From a checkpoint of a small transformer trained on Wikipedia.
Architecture: RMSNorm before each block, rotary positions, no biases in attention or MLP, untied embeddings, normalized queries and keys.
MLP neurons of a small language model. Each row is named by its layer, matrix (gate and up: input weights) and neuron, and shows model dimensions 32-159. Each number is 500 + 50 x the weight over its row's rms, rounded and kept within 0 to 999. Numbers have three digits each. A neuron's up and down rows have the sign that makes its largest values positive.
After each neuron's rows, "fires after" lists the tokens most often just before its 100 highest values on Wikipedia text that the model never trained on. A number after a token or word is its count.

L5.gate12:463513534586509483581552479497491467498486547580485549523514535544462466491444387449554368499484496487465509560505483497519479502479422547468505457536465524552421512593480483469530477496503575508477571559537528530514510448458445443459475459602410453434475516524492433461523573507453504656568510520438501448440532407507513468522503503492520538591428492503503461460454480450487569497530
L5.up12:469477451437436504589567475535451499467544416545497526585433502513509459437426437410491603476488563478505507511508552468520491503471454508453540608480496557588530528453550613518518418522377400460476489509478412562439453560548494485593457534490478634429503390541501568534581448509550509516444496506554510486459425464535530503441469430506524496487512392535494455480461510498613493505495
fires after: " in" 26, " Is" 7, " S" 6, " to" 5, " In" 5, " until" 4

L3.gate171:538503457562487488567479493563595537494496545447515475501534471444537483434454487518460462604540529537514490564577426643502547405479399484461577422579453605518512525497431543485399560495513536466319538578426457518429496465510427395438489558542426489486564521510568458553490547531454471512544459457505517520528443499507469502492487523428616514466424542484555525493510525476470528474513
L3.up171:519420413463545548476564465547481409517474447500437492489474540492424474530499537470366548495494486512403523541568476521436559511475437383502502578517545588534549591440387534452483474401385548470580416471567463470507488516445512501460504489448449564519516500533435445451495446504474502528531521441662422583455539466471443468449481504510506503422535450520459571470553584508463471518494
fires after: " to" 21, " down" 9, " was" 8, " in" 5, " is" 5, "ay" 4

L2.gate275:553408553549423493503433527528572462578540532495464502575413523462433517533463509504441426573483584499523549519447484455520448529427553492473492507529547443591469574540474480514491576472423481450412512445510469448477509465488541573472573512518471527532461501523519524467523461518515350550577491525431483519515374443410529538486518517525524561529523464554504482500481459414417538448443
L2.up275:515368479521425564571402484536513410595485528452462457480488566446530494487497489500433428598473568464482568561513458434527464527521519472476434500469543493632442546530497466592504587498447496451479482455510492420500527510457539536479485477492438488479519539537512560486567471535458436612634553492415485511487411443457508487499450471504555538571484522565454458485480470427363503458463
fires after: " (" 22, " \"" 11, "/" 6, "==" 5, "==P" 4, "D" 4

L3.gate160:441397499521489529459481592516559452447528494523472469507427492583445531536582488471457503557449503465452431509531464477531479547499552548570529485506470540475489510474481479556502635390476449428561409519410483522535455525544475564566521574586443455471531416507506474426606429424386458465588479530518527508460487507465536426570518503458516419578436456492475526503525433472493531527497
L3.up160:523417587510491552425496511436502505509551488500458453560519443464518468454549548395644499516400525498486510504391598519527459480541480518579517485446485625486408462549469449511471526428457509487519537547478495494505507496524577463500504439501511484430516411471558483500458490528469508415539503522465446501502526492573463486559481466542450509619457395538571493493440508511637579538357
fires after: " f" 16, " P" 11, " b" 10, " p" 8, " pr" 6

L4.gate249:487507587422491564512474471422477603439505517506473514481530474474535536551385491506478523528532522547506541526462509553552465597515524453509522417507477529433521446492493482429461444540533529443533527454445391550539557476487405538406518543507519583547468548471467429600616453454457427523595510500484516468547476440587520520493529542487471407487592502326480594501499471627573433404437
L4.up249:507540502460489484488548484504406521567490505537544419529478587543516554527580523490431449472437393456480447416459524400509351476516493556615544513494477523478500398515452511410518475492534480551495492579395532487443468490589450481468505451491509578464573475525516545501480520577575469519548591452358550438466420511473506483524495519543491536561530412580407585415496485524543464534570
fires after: " R" 20, " Y" 8, " H" 8, " E" 6, " N" 6, " K" 6

L3.gate329:482411451479421466509400476549439514512525507453473587466475615514523537608473511541500532423465541559471508470471488498541425610496493408552513515480553550406551463519429549389439609458561452498532457428517494556527423419448486472479500511486486492538510427451426569514442503533488524463390470509411447494438365555501483490525487525471501511542508411478457491560486460492371424487494
L3.up329:409590525535458462518418425476394566474522527503471461386494511476529466561496446553599478500459504548476510520438532554524527523500580500583472437462468482607416525538536455574513530512490559487482471544464551638615479500512518456543485553474504485602430545545518538426484474530519505457465495584433541476469603482394471456499477541596542496530524488416477507429525506529595454395510
fires after: " A" 17, " E" 17, " F" 7, "A" 6, "-f" 4, " L" 4

L3.gate134:445503431501452480476482479556550451458525494487516464521492416496512550417468554526534487542581501523566481500501488418404490406392494490554511612490440487438496476547590383454466590541443491504430661502484506428581459509543476542455511566584567517444428540525480436470439514558546511533561512552503517403471478529475588461490547471564550497439486522450547451550517472548498571471446
L3.up134:498594547453424536559575517501547551512499465509549504469551575525523398543465448573496455508564520528467564499473522544504547478527451468473483562449477430508583513530488576505511408424447530518575403449551431470538424430549442378516487573434490504550534432525528543432500605515461480454539463528538501464515463531497542494529481518540574475442500514464493524487544492500501489449489
fires after: " C" 26, " U" 10, " in" 10, "C" 6, " \"C" 4, "-C" 4

L2.gate72:474532541464492554474520531567531559502536511571492544487515456527463534490483518530337444529480510527452536534472560434527459466533411509471489510504545480426562534515533588496499451506539488496497522486471566494580521456487515521489460536483582437540551505491471517455434611517569626435437483456470487513633393493399494467510480479452502578474460556494455403449472484502518532434507
L2.up72:544586534463483436494598506508493497472494500562499456469529514469492527462487525494356509518531526523463548528521521468490481477553540479568471405493528566514548500480531526604493518490516569492501566491539479541519461526483459536520511528523587481467545499458444541510397539464566605474510480435493570519602444488457505465469485376478442618467480529483526451500533382509492465486503
fires after: " |" 30, "|" 24, "-" 12, " the" 7

L2.gate91:463475458519521416538508459519434493533519533499484406405515485527384426516477472447478445508466395481488526461545445466480497598530533455485436593495390569460431374511359564481518437442510438450485405526466447531471556506469509492465462458499507579564497426487529469594457520469419452519480571475403513464477568480459479577497545452563514527513492420529513466456533538520538530538606
L2.up91:481450459473496536517507494444438391585521478443479441403538439511494555522571563450477453555440426557485576500514491452558523506535530513583469560500486495522532430508467510481520478570490432380506510527397463515546562644462576473552378495462585509498442501487602397593524533553500388544525496508443542387539484402462474546484527425500509551530429463583549483434499504439500532551512
fires after: " s" 15, " S" 14, " Z" 6, " " 6, " (" 6, "S" 6

L6.gate56:549489502444569554525464548528517472460577559567609576425361531447491482594466435467448519469454558462477571586446512414513494528441460590503439408546485514512557452487525589392498429515517479466639479461546537459447556526500468478516496592472481563493476417476417454505520534481574504461461523528462501495511490499474523474447481568501573522415518454523515436537519507523553454489467
L6.up56:598394480527470521465485427528585455541519558540468570379532474505427468494495443516472515460418508435466557462397623505481478539439484540551453460548459530568499458416442572492501531522534521495516486530481553459431502460414483388462466500542460596599541523503526503431590505464455429512492521438558570610472592529501465448420476558497484510513458501608420498540424505488522397464481
fires after: "\n" 37, "-" 6, " B" 6, " \"" 5, " Vi" 5

L2.gate30:519570521422514545482481451541548500464514526499529456461518452503532604601416481455436541456426412429498470504581468511554519490498460412488521475421530587574457519460469579496496515617498396479507592584509513503425504525514519552597513486481558519518518493520480486428488558555427552548505481472552528485524469596602509592455484559499459578434489464549436482543544475495458498526541
L2.up30:546555540498462571518542516572525516466472485484619561431467525570558549464421541563468501449437439492484525549577508559562510473534441420558550557508571556474600474405441464499443488450562599369447442510462422565425501554507435534549447508530496486562520450575384516511465496485511466532494504500555479528545503554482553529522498496465422586408597529440441536521485460501450371496562
fires after: " in" 22, " to" 11, "r" 7, " of" 6, " L" 6, " replaced" 6

L2.gate329:533449465596504512507481601558523461605534420556379560459569532534517445442504414557530460497444622494495523487536545540521525459490544457583482610409425534450513474517527558455543472423542496565468494461394509430509437475456540523500485546516408462449531504498530492538453556507438468550539464499493542503485466547520546495450385610474488576574409520522518422504462456376509563542504
L2.up329:517446504584503566449517562552550497554545429548436525521503486517491464433527519565536521422461534513488527467491500482445511412445528496570494531477455553469548465509481520455450519381511563540480451406425534469599450456466486476452411459525465537477532523523472546587466488548401505482520421512481555487507453565456513493482396557415461478503473499453501463519466456407498528489534
fires after: " ch" 13, " P" 12, " Ch" 10, " p" 10, " c" 7

L2.gate40:533470434432483473518481453534459442505524497437510464478537498471485536499492541514517459543497481504523451554471480459539547511515503492499476437493532513514520481575592531484571395546527437500441477468486573487520496431485489545585567440387522546410445466499546467446578629426532570512608490469463466417440510555388552536571476492436494581476452463562534454524396479458442524446488
L2.up40:570488457510546462493531552496451389521475515456390552473562438393467487483505582398420510479541490611456544514565425404497449485536524440543480498558537443485547522566546443475470497573425484522528508483491573410543525565522540564510484481434524432478542529478494491444546501592481488566496512446354443525445564518473457471452423504389479559536519505427496464425477579488454509455396
fires after: " (" 23, " \"" 19, "-" 8, "/" 6, "A" 5

L3.gate65:437431475450578510552522516518564491423606551532492488438505543447481484471655476520480576431512486424448487439565477544523514457500482563540535524510487503498533452396458467584493547507477426468502561538465428519471531438476490540481552537427547519378518422411490414556415392431496438493596518513493506427463482497414568439472542520541415481439525485433470563563495473557580597520484
L3.up65:435464531492512567504505525494540511419553464558561504594597453503597599440516503481487501499479390474630531581570498582503475577553404510507400527550465513482453428489629450513518459493581484496503551406432510570515528502415526524434424546459427546440637564530535501526534493439442436472560484513523464483470419540457559461474522537531498486403523531566466450511485536520533533457526
fires after: " B" 13, " the" 12, " d" 7, " A" 7, " ele" 6, " pr" 6

L3.gate222:457513541514479552416474381525518481549451404506510420431514473525620535324462479506519439489440502532479462573584474522571536491497523464488551539458376526538474502523521546450501562510477509510493497452461422454489461548511530469550491595533503583496518494572501546444580559551476443610439507429506561393575450517512548469427464396523510535580511488425510470494438423447431427504410
L3.up222:569506438496571568534572476448521504589543469457491573507544523525595409524536467451462442496531420486411429461439493487489465512449421384571607580496620462436433455451481522408506496527488421546563469533460575448466478455491542398513432487497377523415483481501515480481433555518469496475586498531438454510525502442500528401536579484451480567470522557454487472463535510426480516405447
fires after: " w" 33, " U" 17, " W" 13, " N" 5, " b" 5, " O" 4

L4.gate48:441484491421454567469571474389483485425437589511503426489588463469525425434519502399630565534576427525529574594482526503572583596437510515450497570463504451455527535501555413475474458457446500654551481489471506509551451420518456418487529606488562443493529528478574509512534483579487454477508486494501443552536515482456492472525492501467566451508509523559557436522451499462478464488507
L4.up48:548509440482464549524504536446508454487572383499447436431510496523589468591471434531461467515556677466506581573440557464527488566439452505484537471560468460403485477388506487539533468540456552623536544455544497567465479455445492459442529494595455527489432513466511525530492448548573479474440526552546537524467434472513485480516577432518490544511565598514460519584532463452505510526431
fires after: " m" 33, " M" 22, " sp" 8, "em" 7, "M" 5, " em" 4

L2.gate248:423419488584516543537517512490564559487495426522507532496517497544517567511538518526456442534453446502546471432445506490507448470417384479531523537463470475478596524503465518579542519445558510522429446480509542450482466473486612448495424520513395476418509435416449600597450600480492503571486593469531548438476530502485463521540550463562578438576415494568471412511522460562458550555559
L2.up248:428461434614517466539488516481541539467509503553576512491571499557503421518503477520500427514601409551418483386461511513485434607399499496489466604489457490494570505477522541606471452532535538509382433485491538480513478518559600455468445531572473532460476462419515470533484516451520442559482577425515564452480515482418498470547548465567522463589482460527467413593524502570527553559595
fires after: " G" 26, " D" 8, " St" 6, " W" 6, " S" 5

L4.gate230:540460530524548488491484581463472470500505508467471444465426523665538548577469466574579502466473475481461459417469448606473481498444586423522480456475549456370473413537518506526518522442458529501512568512491413511559511551589483561493471474559528456557564495491612495569611466563498521454532532591422389443548492533472471490561521537451566498448500495451465534541475473466496499550543
L4.up230:576519447518556454467534486540447537549472456452537460421439438567501447525533476539589542569530595472405486407402498495439497578565538476495543461554550471502539485472429484497554482401540595562435467487556470572553481517525485521508466463498504499487453580592478495521498408540391510430584421555506518460494493504490405498515537556520515476434458452463401431510426506369533465505580
fires after: " Ch" 22, " ch" 17, " sh" 6, " (" 5, " t" 4

L2.gate300:395561541603510651530477438530493682488526471402479429500482543473504485541485479484569492457394489518475417495444487457630535535463477501426473482491459521450510460463543486488481598512518503498520484464438470524547436568504516441499503479563440479505514521515497519455628490479543481566531382491507462488502538544468586485464467546478508421534495473478582534542552509451479521581611
L2.up300:476454481492511488484459528394516523574554555542527604548432505475510505480480592488445488517568517583569539453478505499455491508442471424458455574454478510481528503456465457471439510477460583496453511524518540508519533483488551440479466551441478528521561507477583454576421553521536521543446524529418458518498439416533434529573500474462490500527635524586422482485471590432420440473485
fires after: " M" 22, " m" 15, " w" 11, " W" 5, " t" 4

L3.gate200:501450543515542491534483500495477565475506432437640435442481490525508554488587423507478407569555508476528424461490516463563474510421502530531500477525435508466483409373518518475499539576491443412450570474468424505459509581457487504453640529454520555564560464483511479532467465479503566465500441518529433416529496518546435470583519469548582497499447476512526576433547463461417499465509
L3.up200:523470468509540471515473515536559566579553475532549416444554500458486557480513557452607538540494577468474528524471483545559491446415463505565574423499497476473579521493435522547458588576464436447488539530439564490560531558541417526470453548461444546531425543529533502467482495426504561506467442537383557532477484478504583497438457514512578552551499458516544630485582466496495403582501
fires after: " I" 16, " O" 13, " e" 8, " U" 7, " B" 6, " R" 6

L2.gate101:497512440501597500517471548526490487439511492484502479437492503586529512501481363501525470493378591459543504467507459595554495535447464556506481446537496542439537478514494580478506557521520540474461463414449481551537528495568521621407458545468525471420530496465499438464489420488486487495485526566551554495508468497536499523476477519461451605482462475488405565478570588470444495450526
L2.up101:528452370428503547530572486519475551530439460434533475487437513512470561524489415572440453506458477528553518530584526509552487481523487488476513482503544471543542505453431613479508545594558535447489434514561570417480465467667437527474417567514575486524538523436465518438586470540415495410538538553519451561444521558509534506431398433439421466439461483553411521405515536494422525490466
fires after: " in" 22, " the" 14, " new" 8, " The" 6, " a" 5, " An" 4

L3.gate11:456405425468475489421484522546526521438496531444441447518493541515505438509538477580427382499467451578465527571607486466534566451546521452510462483457509424511538548565575531550518515438552519430429581530545620603532473502544468548480509507608370448466496504467523415490574488362573449600520420502527454500443558536453450432518581553482563517602486520495525511510560534513472481526573
L3.up11:491570505421507503471469486385560539459515564416419517485490549470423588535484412465530395499499474500498466477524419529591516456497568471414494537438483496498478513448485549488420566521531469550543545485440544464537456574505522566419560514487469549568599544474579525486514542442468510508592498545412450384457543549549520444485561387458491526561482435495574514515543493524509355456453
fires after: " d" 31, " \"" 7, " b" 6, " th" 6, " B" 5, "-" 4

L3.gate214:539504406543492497517469532554429441510501558522423616504582526496440417507507418585464424550497456543488539579566425419439448472469528498543408474556554389537495556480447585483475528609562390394443497509463553533462582502484497541475554603490418539495442507465513492548456562542495535476598479475476534568486544509429503555537462540520479546515446606476484523452522486442505484471462
L3.up214:526399505485499549532507553478569419526504537521523471489467459457504600447492525550451512451476481544507489528479643445530473553521499407590477547517500491462444516495516536529570514438486468448493562534470591471474405500542416489533456519459424491513390529487573529373489550489411568450564572586504443577453452507452538518491425507460503526582480504588474478415445542518496468497492
fires after: " \"" 36, " (" 34, "/" 5, " un" 4, "\n" 4

L2.gate232:549468444528497536553565510526531446489519534603488555494481514558436506475512506559395506516375455551465458578565537544493475471471537534514496481446604585411615467487486485416416590491457514515441470502470508575471469459483430458514507502439420592489533584534569468509534579557489506467586589446520510452495472525479527458507515492517507495420471551480344505502478427503520461536420
L2.up232:594538439401575482445662469543556471474529475565462478489473500498412474371525510510477456556550507487508622514497478547578466416445520479460531443448557555513462454522476520514497524540430536510530489515549448465474498503541471557550531457459448546544573487594542537501521521406523449573537515395571421548471511489492456520488609553510540536459521462471424565472414506506464534469527
fires after: " and" 36, " was" 10, " or" 7, " to" 5, "st" 4

L2.gate122:460535471455522453485483490480501512545439515404470464371583481568521437574487432476502464471542441518464480595581447514534497446492503455484479535446533511609567497370415544483543507426500506450526539432456524544401487523545529517524534521489473598485479595538517438455459508581406495539527442457537374485514565550472464529526471437527532447496622369521563515443479440536454622439456
L2.up122:497523492471439558457465508423530502534421417443552478500568531517482450497561439379521581484555489572536483468468487591573473462404425476475461466504581539580491571384477528544496469595522547518473449549506583493397476518589519529529519481445484529470583501465552477520540484560510535594482503469509460526450591478513496479521540425410501461447420442495492500414537494461479557453438
fires after: " in" 33, " as" 14, " In" 8, " was" 7, " to" 5, " a" 4

L3.gate190:585522510456503521491523568479519441424521549552497480482531475545566488508561375461422541531512486503510360572613448610531523417457520553498557474398524538544543505508477430602531462514525497480518442545414489533528502449552523549548581490593471484474509502460558506519546434513404457503479485438575496532525428545488410501553466481460557481513445500485518644458575441543439548507613
L3.up190:438533487537570568480471637596561531573471515509579504477520477545468487551538537418460476459455433485457473418536567567502510472538525496500542482547487530570496501522457578540421481500527529491424531501419568523486532552520464425507521607469494571490631610586495569571544527457474487577557578408428527511459460415487541404516542454475525585475443419547485486517564499551490507484478
fires after: " T" 18, " b" 13, " t" 12, " B" 9, " the" 6, " l" 6

L6.gate15:476514526558473500520446575410452409529514520520477493427570565461488479511456550514491505439547551452475467521513441532454545525484432548420501491477523499410487476405533587470597534598442335448425515503428542481495525498432528519490341547460588436457448434431511539449591451500517511510530512455477487468466487540498524505446474496503550620487436499471533465570417509505535471414422
L6.up15:495436499578468508489529515545508483575518470557485502499514447527469538567467570482501494490462454453576404494500511531484464469410456445453464563489576445604546522489570503446467574562413484570445489487559534478501518529454530528491467575509515501508518508515439552494562534496466472452588521496445463465460619530465519530470515522692461487664541574651533578434457472566460533447420
fires after: " E" 14, " con" 14, " Con" 10, " D" 9, "con" 4, " the" 4

L3.gate243:451491539374521608569508540524473536524482446594492485491384471405541508534534361508505497470595366464576563502494390475484495423466495499494513470455512456503418543520518577475539494475461556439483550506451589461520567507506520491455493596415498556525471445455427465463507541531459474457523410532590575492609483540504495534473458439473442529437443437449466572463511455485512508420402
L3.up243:516492483418507511343622552516495522507515497553531541546513452469575563548508483546490595508491535498476434481544445454551511529514562515486506465456481362473548559512554483533487496487570496485495482508456458595512498504494466526592453508564496506461509445567475421457447529487508515521576591466447490451509516543564467511569538518494700346516460483555510423484543510553501542614525
fires after: " D" 54, "W" 9, " W" 7, " to" 7, " (W" 4

L3.gate177:459450479500503467544476518538499592521568405531503510510474497576452531516528457516583553429606430494548519474517468448592547475471503547521492490444509452497498463498549479429417451561495541461456489547395455506560446511459551550649378482427498466535525536458447432408475536407460549508540489510537549568433464546492464536488498525471579509503321366529523466511505479530458448518465
L3.up177:599532533450457520446484534531513406491561526467605587506516514390504512544417537580523486436545471504507591469492523488459519531441528467525442521503482541520540423402475531601506404499470529450449503454454634496497521438498493508581381511448538485551452530498464577497477522504480453558556511399517456482405601418571525409475561545509507474436505466493446573496479451502432450517423
fires after: " In" 14, " the" 11, "{" 9, " in" 8, " an" 6, " d" 5

L5.gate165:503480532472554457481491534521560422466498510527438503500532558537501512490489447547501505469585503475533480577581481494524539585427534472420579467434490636412556443427492470537446511460487571391535503489458522553498518478513462600488496533462553594541494510463471440466492550502495489569547529557415535411501428540439446426549539407514551583472542424549467432446533477507497470516594
L5.up165:512513480459515482467438592598536514550438517419510504530547530564548442527552473528395517452541478503546523558453483517521521523423506438459594469583430486456608555420434494426520582441461535398399555496540534485537508553503508556483396475460420426559536462494527517437504531487443471442597386561500475457504502437488437551567558526535463486496442443567506498453540390511519488556495
fires after: " s" 28, " S" 27, " \"S" 8, " D" 7, "S" 5

L2.gate272:460528513480523493462483476432540551500388573545488517476534530575396427573469445536480529453586532445410527445554514408536463484456458509493537468521544445500466577462467454504438536457474536462474466537418508469464525469386573595557491482503470536544415477448487544485447575462471337485465573453395543572544563500482568511521542485492497499410535620357435470543464515502432538418413
L2.up272:468528463416524520429558513475587498546551565485485540446470534463456480529403540500478534462474523522413480475478498428457430449492574600540436487544556424534493622487516541519526451541525576517466498513505539443429481496422574443547357531458430468526499483490469543466437499444448389526480551491462452590571619357443418511537481500447513560512493634507464525498403531456586509532472
fires after: "===" 16, "\n" 15, " (" 11, "==" 10, "-" 9, " \"" 8

L2.gate277:482499483487485484537494506443522553453422466518482526475413447444503506416460494430535526549510477520493435466496511512526477589528447472475529610503451574433601452491511483417578476576513497449526426456491409524631475492482456489416447496572545478542536530390550510510472437539574545543437511493536471436494489440488495519477459496517480473455608534485522493503466466507495504571540
L2.up277:535501576512651469525529482565545390604496562533543521474461442470499601360539559519530451498500400535553534466478480579488478429437412469561576573467469492438442524560456430472466489443483524539463435501515533517545582493518566530580472418410500458511498554496467506546554527488541483529557581464491483460604406511584463532517510535573512479515542476501483474467534459490408458497564
fires after: " M" 33, " T" 21, " m" 7, "-M" 4, "amm" 4

L5.gate196:487433540482487452500389389537493554428530485463467524520530479462469557432565452542445547529536398568532437470492517458380444446543411529526498504511465481610607521521554506537492598471522470403547478447455522442494446523491518478480544538453435466414540468455495583512433436487404472528539482508575457481508424539458470448476439507479485498507528438463502510424506473509597529530469
L5.up196:526461542495449409523510500422554534420537500551472478502491455403482595547519494475541521518527520582545512502485485492456535582480580570418510468522494377413454520471486504494475406422487449545437546461482512603543527459415629415546528605441491530585498453447437421483511462521548544503546516549471541412468521438440530488500549550505541571450501388486493507472507421512542453563596
fires after: " A" 23, " D" 12, " L" 6, " S" 5, " C" 5, "ia" 4

L3.gate155:503512533364514612412499391476496603451530506460478551492506453590507448533527452536531606522457407421452500439619647435556486503506463564572421490487439498453529523542436542537537511486580496544483505472515469503482470572436554551519479516518522552609485444555566457513504491457519488599521437580467538521589503547502446508485543541464512595484510537510510489489525495435498472498540
L3.up155:468517508435460452433568540501524505502506480533530454459611466481513498476439476473600494444481463557625498484510467406473520451396474445541575457479564516484496416532476383498490480517459586616496497561433477465552492503468472465479514398436461565503483483398518499535485562523536468474472613562470545481453534391546465478504565498465500491523530493539510529463455553439490523419559
fires after: " N" 37, " M" 19, " T" 9, " m" 4

L5.gate263:510518503522521526542514508507475434509541501501462461528543516515540585535445421424509472480432497471505495494428452596652540477484560476542444510503514585467476574512510611543490455486570536409462487450491577516497469426511464539510531494490497458389520490619526583550528512511568438487571414541443475483521527472481524471476461403458436579538586451456546529526614499531555431505459
L5.up263:494522496497473540469522567502548580512507516549565523547524534509592553473471417415489448583486408496548486539477589541473431460523534528580475444524435548507577531436595481564477487495493472568474579531503490470470579534502500528444464479459497384513516471553532596529513531548543483553537530586484449508479459467423509487491516472414373492506482421520560504446496428481478500547351
fires after: " the" 44, " The" 26, "The" 16, " estab" 4

L5.gate282:494506573463448566477589562471549520479458514524574551539468361564502495463526402505521456423552472463515535418547537496470492463518440670508435554477514499460554429455449581468482465525428535463455543530516471562509505481461529510449473614559425465513557518476478459528489423468470432488556540537515557492411467463533474498482398545546483452505465543430541448696528410468480501527518
L5.up282:487473479488481500443597572481465454520365537555562455444468486547544502530501548480512479361502448540505483544603593474419541500434561560412401495487437385454509542428437586562473455556504593447467519576528570457493527499427492436478462565505484533544517504581460485453619498495438533513488450527515536456472492498529508498471509550520484483540462498527524554501504461515457481503535
fires after: " B" 17, "att" 16, " Har" 7, " red" 6, " El" 5, " ele" 5

L2.gate346:527445518561507523547432487504615453449583522470538439544536513459615634575524468465624571444507513504549496593467493475526540505547541463449447461530465472523540535481482412597442510442410508472442537455486492571438473518537489418505636551539434589549497565481512475492547523525555521552472510435466503499533463514554554428480488413547495537489632512492553458505580482536479461519338
L2.up346:524507512439468531498507477548495494529450428543590608497504463556501545525523481610551459552471597518548490495458490444502429539473460599486487441503567465463526434448521461428559584445523389499586471548511555455478607522554542494583455528506502501510494466474434485477489549438534450613504466511564543489466474601536434475446447527514474574406469567422509507512482485482516517465555
fires after: " B" 20, "==" 16, "B" 5, " b" 5, " A" 5

L2.gate289:515546496400564517477563440513486533419495447558463493554528363446575492543550494536428450479525461358557400480527492519502455525495506447406533568402588461557485508517450514444435670499433362411517519465478480410447498533501532467483428534592467425456561429466482458526515560413474510510533550456468527453526532555508516429444577502460398499499426485470460512484513514497596539555461
L2.up289:496563479549515442455642557650525513486565456501457429449476469476569539456485502583445507499551484462486466495426546490518456428501573456576469545496496437529487563442531465495523512556463475430489474553522485490573501539507430530541416436517481459531449452572524379504441476443459532394526529443492440441519540530419598530465565482555490480577535492555493414510424547641597467519514
fires after: " D" 53, " d" 30, "==D" 5

L2.gate322:512444516478580455492471314521598496391501470444433506510508539483492508503486483480525558574458451425521489472506525540456429514482477547460502474438538541453598480480544569560437553430450457513565547471470487477461478569538459482434487429509551599560424508459440533510487506504493467464579533567471489543491510552456419497463503522464577448471509547402488474495552413536471489529484
L2.up322:501509554544387514523528540529451539451516401559447530498482472449491494547524467559574463522563427494554524434479527457526550497540469569579518638544540471481461522607465586536445463463525460499428480503436504510543528503485527517506367442508525428444497467495461439474524492443500445451538547465477518493508530505465496534600464519549507497543461399417425480511372509505546528518554
fires after: " C" 23, " H" 13, " R" 8, " Cl" 6, "E" 5

L5.gate81:513501586477597440439539516418524524514462502437457420430597478526471607511481501454495412465534512494486526503445523441527500439458532495461527460434619529555457492544558567561446468519481501579456546539595612517416470452434547418505476479455581384545393438503466471518566485477558504471504520506473455524469482482504527517520431453458442592562480504538429496384537530583416466473546
L5.up81:497448618509548521520513460428589553557506468458592433464506533528460492473549473525396578448545465542490510486534525436483564450531459496460426482508558560515421506470487467514544356445500476597541525578564496511443498400457521447478488516520581431482462516520510410521532480495421489418583476478453490574497473510527473477441465511566492561539561443502502514478514570595457442494501
fires after: "\n" 49, " the" 19, "|" 16

L5.gate181:499398519518480459593490569465486422531466379494410424485460491577536478567529529503524456558503492551561523514503498505542451483429486486468413527579580503514469516499507502498529545479548476475487478456418608468560467547500563496518437509532458500358472527590503580608494490538531596479452498563491485648530504511495501557562521513489517495586458550396528493497531457535575552441479
L5.up181:568413568481482539599552544514497485490553432538463485604409504510522430504426573525441437466454519447513571545628530482489485448435514496476460471523477510416474496570476526488517509475510565539477475515492525564498522522449415494480542519564516511510479489502455503567560436549477520533522484554471482471478524478470563510441400458404426545477402606464482419576489417401443576589533
fires after: " the" 29, " Phil" 11, " (C" 10, " The" 6

L3.gate350:438528557580516428535523577456542518573560507605500520562482540431448594497458509476567570513552570515560490436551554472608515516426513510401497389408516492480558507461512537540482456537494549549521499514500467457505414479445465455470516476506481494486526505590525495467587577540447469477495474637595462530568511473536506469484504544523556641547531386594426485515564515527520565520384
L3.up350:507532536535530532461436636449477460507535484448484584529515560415522561550502433562550597435497587519467513381541566481465552499489490571601497469451542453503641509471506524531523456500566568571521550469466552568550476493400562453476525516547586423441554559606469569530550483578518547534429429550510470539517491508555398497505514554503501552523529416612449439455475470530502476529525
fires after: " the" 19, " The" 13, " Sp" 10, "The" 10, " Th" 9

L4.gate131:531477621546453538465544457522511484523454568476561501526521529578495573480425454490421451610450494557505379530556473543503540471446513505521522499496464437491564434432405473534479451419453469487505397426445411482481510521425439535446546511507544496530443573506460450487479467482545485504468396475492463504505446530475535536505530524619404431538492501390459499465453479561408558543510
L4.up131:559466546509456445409518385512436451556504492469568535435586499551552509490428457643554498541454565502436599489558478439514537514455466517536503477483532505475539532536474594595454520462530445515494455529475452449504505476496459458469550465534454502540441512503476522474431430405471441504538447635517488445524483582511512556535468508506515481529551531470532467560484431563476492443547
fires after: " G" 16, " was" 12, "G" 9, " is" 7, " B" 7, " b" 5

L4.gate373:480495520504588517430560565455476640484462507455483512541464557524532473475485578543533463536471417558478509506501506458469450463486482503583544406571530495497586515513550565497386583495560549489468479488376509561533502475534536508559511516449512577536459529546521512481593525520433505513483469549462536508471429489598478445445491424555538530519568437398559507446501467500445430376460
L4.up373:547500479396523460458502526459523485511518476510570607536481585517502589556425522445518521539450410519438446535481533564454418490438542540507531491464464373534435468532484587529437518496529420484414502513530464419564570508551462439486585531511472553469392551568460465505530517511429565538537508505553488467480522531496520449468556466493624508551462451514554496539602425594539516557630
fires after: " H" 14, " B" 14, " Y" 11, " E" 7, " O" 6, " K" 6

L2.gate279:500511434565421479482511490535566505500527412454456561516461553433565503491512497465510504539386503508432454489484514497484554506458541559537436463433483469493530560401542534557446473492479522481450484464381439462527498478598442475453440473464515563469580482476406497594455524551465446511554445492557471428518591545554530523510459525591568496548528467518438410466510526438560496395581
L2.up279:496495486532469460503536505491603536504571530460466569523443473449556515503525528432538563534439471449533463484524499437564414486422496551454485459446529365432485561531479441470392585508517428418474530527410565473576554553512492531482467511528457428533494442488422495608506522555500488493559444585401557510539500584496522459521390497533506484550555479481474446532426463603407496437595
fires after: " B" 29, " C" 16, " R" 9, " D" 8, " P" 8, " b" 6